Weights of a small transformer language model.
Size: 9 layers, width 224, 4 heads of 64, 4.16M parameters.
Architecture: LayerNorm before each block, no biases in attention or MLP, tied embeddings.
Training: 184M tokens, 7590 steps.
MLP neurons of a small language model. Each row is named by its layer, matrix (up: input weights) and neuron, and shows model dimensions 48-143. Each number is 128 + 32 x the weight over its row's rms, rounded and kept within 0 to 255. Numbers have three digits each.
A block is one neuron, or neurons of one layer that tend to fire together. After each block is what it responds to, as a language model described it from the Wikipedia text at the highest values.

L4.up75:143143118141159087056130152130110163179173113123119131076108099118134143129089084157136117150093121134138091116144102170163102127122092139169096157089130094101180066138111112132120125172086090126185151165132156100087116161119163075179098160085068152161166180135079174149104084161111129068
Description: Tokens that close a word or clause, chiefly sentence-final periods (Brotherhood., Olympics.), word-final pieces like again-st and th-rough, and prepositions after verbs (consisted of, confronted with).

L2.up16:134142197132132108122133112163100150152068155135086116144136146116136105107111097159171121188131111169144086200159100156193100169102130143146104138148101067152131088166168161060134068100109162142111081141145176122085084112129149135139120134121096115102137161153110171118123123219174146103
L2.up70:146095153128143117115127108176132116137172128122085105122165083102141109127070056118130131197108085074154123118134177131168109206124140100142142079146158147095097106165171104078156125164158114136102069118170177079133113091120148077108069101108133084171141190135071183120155117204111134078
L2.up94:138095147143114010160105118142137145121137133129066112044143125092138155137130157130149179137098117164138079120116129125142120115154137141125129093133136076167179167138083134132135083153095173087168159129198101154128127099199175134119112097081096102155135117190045144141206144155116135015
L2.up98:079135180158105121095130099159104039123107137154105109123101143138133132170131070178153082180128122196158114155149098114126072113119133098113099101141121082142150117186199100076164114102154134168099081131175160127127110100146151096177091152135100099120132151125134163089157101173131158108
L2.up121:143086119186126102114113137115232126126132111143111133134096068109158143116075125097202125191124103131136103088129124134149140100136142115083099097081127079183164150110156115098125109161168117134151123154197152155123061137121170125144125113133115089127104126149098168162180094138118145107
L2.up134:105059131053064118059133149135209172156131150170093106108075182132095093176129197158096109150130134168198108115115127107172096100125105166101117177135097117216156141172122091120169079156092174088082090125120172105128171069175140093143128147085073138176118170116118137125134038109177143101
L2.up161:149175150121120103123121096128142102138141105091118103097083112124149101137065084106190104121106094145124106104120098183111067149154116113127107128094133076065190101097168084177109131146128072117167077162199120172105112138091164048136115142101090092186188104150108140127131077154113130125
L2.up178:178100067147123121127154141072131140195170146172144117120089147129114139085137087091173173145060129139163092072138170135150073128112095113123114157116182109087126114102188111114131130148116070101088111165164133168131064143135187107140106129086165101199130118130088155147115167198094114125
L2.up189:111160155138158105145111171140112103188157107057092098161123101116097054125124029161216092192119102144082098130153126153167178191101148136098146172164118097127085141118129099106148078122140115129120060104149137136119124158054163102159119092128110124085132145131073141110166174137142145093
L2.up200:145107137170121123125154160109091165090164125172126096134102071127168093144122083177172176134105117177137084130139104123198055214106085120170111122145095096127098099131145121077127123147184127148121078123150150127146109093122175075162132109129096107142166166152089175104158155230132122122
L2.up214:141071139109101106098102089113161077136129115171093111089129118139131125091122067127108119165102125110159153233146125186130107108180151146148144132134179090082119105130158061124104124185149106150078099145156152124148078091147173125126122186128146155145118159112101117184143078149117098155
L2.up253:094198131137139088107119193137103049133078052094082114092172147143102101097146062079190118119128142178103064171139146196179118180135161125156117120108143138116142113145145084116147124154130154080066079113144155178118104194088132131142098099171113128105122105155115176106119162118141143085
L2.up257:103124163176133086117146160098169072148141114096123135161167165114142124118108048103130111196103074151076121162167142172169096175097113119151151166169093119095118066129169133085124111132098136189149115131166181124099086128077148121084144108113119095103136189152142163123110117135186161104
L2.up297:181133146155094118145105125152138114143132147093103120126123119104146089126080115151180094099134103172150109078136173120138098110098139105057117103107106082102143147135133081112128073162185110148092102119120168131088094159156161097171089125085102098101094133128134181109176147185133117104
L2.up308:118103197144127134106124091082123095144138153132110105144186115082141170096118114081136076172108054074135145146115164110156076184137116109136111071176103095076137073159179126084133151167143170146114088144116170106101094105140216160093089104161136117110094163132073191143124141187126130149
L2.up378:103069107150144140153139139126062141183157138124069108111077111113132133186109114164127117166098154177131086081147128115127071154116202146153104125085110113163177144132160112112147130109129228128055081178134176149110126142172160166169084076152139114089133138153103154154203152193128128129
Description: Fires on punctuation ending a phrase or clause in prose, mostly commas (often fused with a word end, as in "er,", "s,", "ing,"), plus colons, semicolons, open parentheses and newlines after section headings.

L5.up50:129095123160120091116162134120130096123139120108137111126130188099144124087155071138143111129120062113116116106170127151141093098159099154138111128111134155122105103123109125043159129147129144162102091227103166178123100058104169114110101125071136150109209122173135171161119115124171113130
L5.up359:117097193151177130086160157059124111133153119190140109127186153076098135143144168112141138133109090156111124177109126185150096140150115158090114118099081110116152121106150115059168112174092203154122176190130132164066131105122162121154182104149109165111126120139102159093125110152162172125
L5.up365:152129134196088097095123134116150101099148105141192086034150102109131121152145139182104106080169139162095157110144140160125112124160159147097169160104119143120178069184103122077133097132138166150095177172149134085061187151178162126087145124157147159121065074139157115131133138168156110111
L5.up398:076104142161136121039144139133143110088094129165140104110150151118065161121125124157137141157081117132072135098084159122168170080196093183105159159192075105131104059126161141094134144189189122175127157128112138121109106083113128117137162150135144098109148089096090147182147112156192140076
Description: First sub-word piece of a longer word split into several tokens, mostly Latinate prefixes like res-, cons-, des-, rec- (residing, considered, description).

L2.up35:097092109138205065138123153124119116184090125153087107120135066107120119143133082128216122095075166114097110120092175096082101120148116117180147115170139097164159113094143075071140137103150118157113085143136147139126044179169156159146150154116164093112127092110106146124173080132137154088
L2.up37:122097166145125061144144144083121096180146117123114097081107080116177183167159154129176160089111081165118172166105103074187118096156120138112106133121109148133089132158142089116128094179133152162145074194129109187103133094155166101116113138123130130170116083205153145099133062149157146138
L2.up136:100147128159132085085143101139116158109097138125164113100153065120139145119116067157138114132075121150131119176106144195090103110146060125156100090135126116087146088133148105063131143118129148131130127106122187174131119059104172151116154141102128166130067125144113202136092168170171112110
L2.up147:121113143181098101128129064143154157114140101157122103150144083104131142164124089061152089129075114155118142138129139183150085088163115133082137142137133108111126096142129102070131147143119137173112095140184159138115062070109164123206078157136092129130146171206147120132151140150161166165
L2.up210:143104114174138158163144168193139115054161080141110133106110067109138189120125164103066095134093133177117098110096124129137130106160115087160169105137189112090105093168152147142101165107164116158132155157222142107137099114171162123191181162130154149141090105160139139155157128100158105190
L2.up272:121119197106128131154170107098120160133077147127153129151173105090112148124134097120223078179107108124114078137159131095198093151105111169121147117207086059133120118151164109121119089123139163123099126132156123110115107103125173130201185192168128119145139080138094138129176100105160116087
L2.up294:119121060109142104103156134160178074123163124117119142088107099116134136143127110124154059079110092148186117112087129144147099072134106129090127068138118120238167084144172049118143109152105160120196147153177089161136130077138181113141134170149143086144114113216155091093158048094141133147
L2.up328:092134180180120091096109101093092071162149137151087093120188086118150114164132062120160125150114097135136154169117111151186100166154131097119126117157126100106109139216124089054121064131168186169101062140190126101128106096151193102122157135082135123174134129163102156109155081163135133117
L2.up333:120051182126108138079126073146122149166164117141115127077103140133100184144126166165117143135050087110135152105100139086129106072156177173104118116153143096136216139104159097151143102185126074132145110142153146151082101185163141133151086115092138115147137117132110207171149116142109136136
L2.up354:120069135129138071098146143113150156172066123144119128107107107112131098153144139175174132091079162117132136166129120183073131108161098196125080137042146131163130122153130090106137142154123139080089115140216130162128056123191155169147114124093118180150068072198131137153149087153198165086
L2.up385:135140141135131064120110095139156160168183088158175112121186072125135142160136135136169098133046110167099158176091141098141097133170108139155076175102120121133183128167144083136154148135133096126098135144216132092132097129179127135120174090152168169102088078141145173136182128121155111122
L2.up386:151091125089115072086192114136141162176151092185114105133104102156157135109166065085118112131057124082093112144140134132132144130061146122157145138125093124129152111165112055074100096162113133210124168201224191144130108134136149104104148178043152090130117168154117147125156122178185128112
L2.up417:076144148141120076113117115096122040134145119085098167100135135134137095164164095140169096110100116141069123164121122123144105088146098155163115157071145116137176083122109106147118148172129202152092120155141133144092089098130177188112124126102135114093147090224165140133138134129203163121
L2.up430:103124146111109102128108191106115139110160120127136147136105088129116167107089104145181114146062127186106121120117158147120151152103085160137066154055136149087117100157140146118140144078147173125132139160139159127161124137161154153184150163140115092136102072149109158148158073123213086130
L2.up441:104129128115125065130093138082147114125185086114098149125150093116158159182088114078145134075113134160189149135171181146139126149112126140156079162112093122119127171162135125132151061141132086112137142220116175109167140099160130067090146061129152083122124135206155172141205146133144101069
L2.up447:145086167087119116101153101114136112168117128112071065068152091132109164133153148139183097108117115145137080137121164084105078126178140159128166122170093085175136050128133120173118165127117084121081073112151123154115095208122184128117142153133153078170124109153127098103105100180146204107
Description: Opening fragments of longer words, mostly Latinate, such as ass- (assumption, assists, associated), res- (respectively, resign), and acc- (according, access).

L4.up211:110139170136137087131097135161111109095102138095145064137115120144117149106144117121176123140105147154091151099122160141094204094168124122162072114123149090170143132160139115068117157129188162110183179147160129129100107150169169196143195118162108133122063047154102148117087063129170129100
Description: Middle fragments of words split into several tokens, often after a prefix piece: e-ff-ect, In-ter-national, d-ist-ance, t-rans-ition, app-roximately.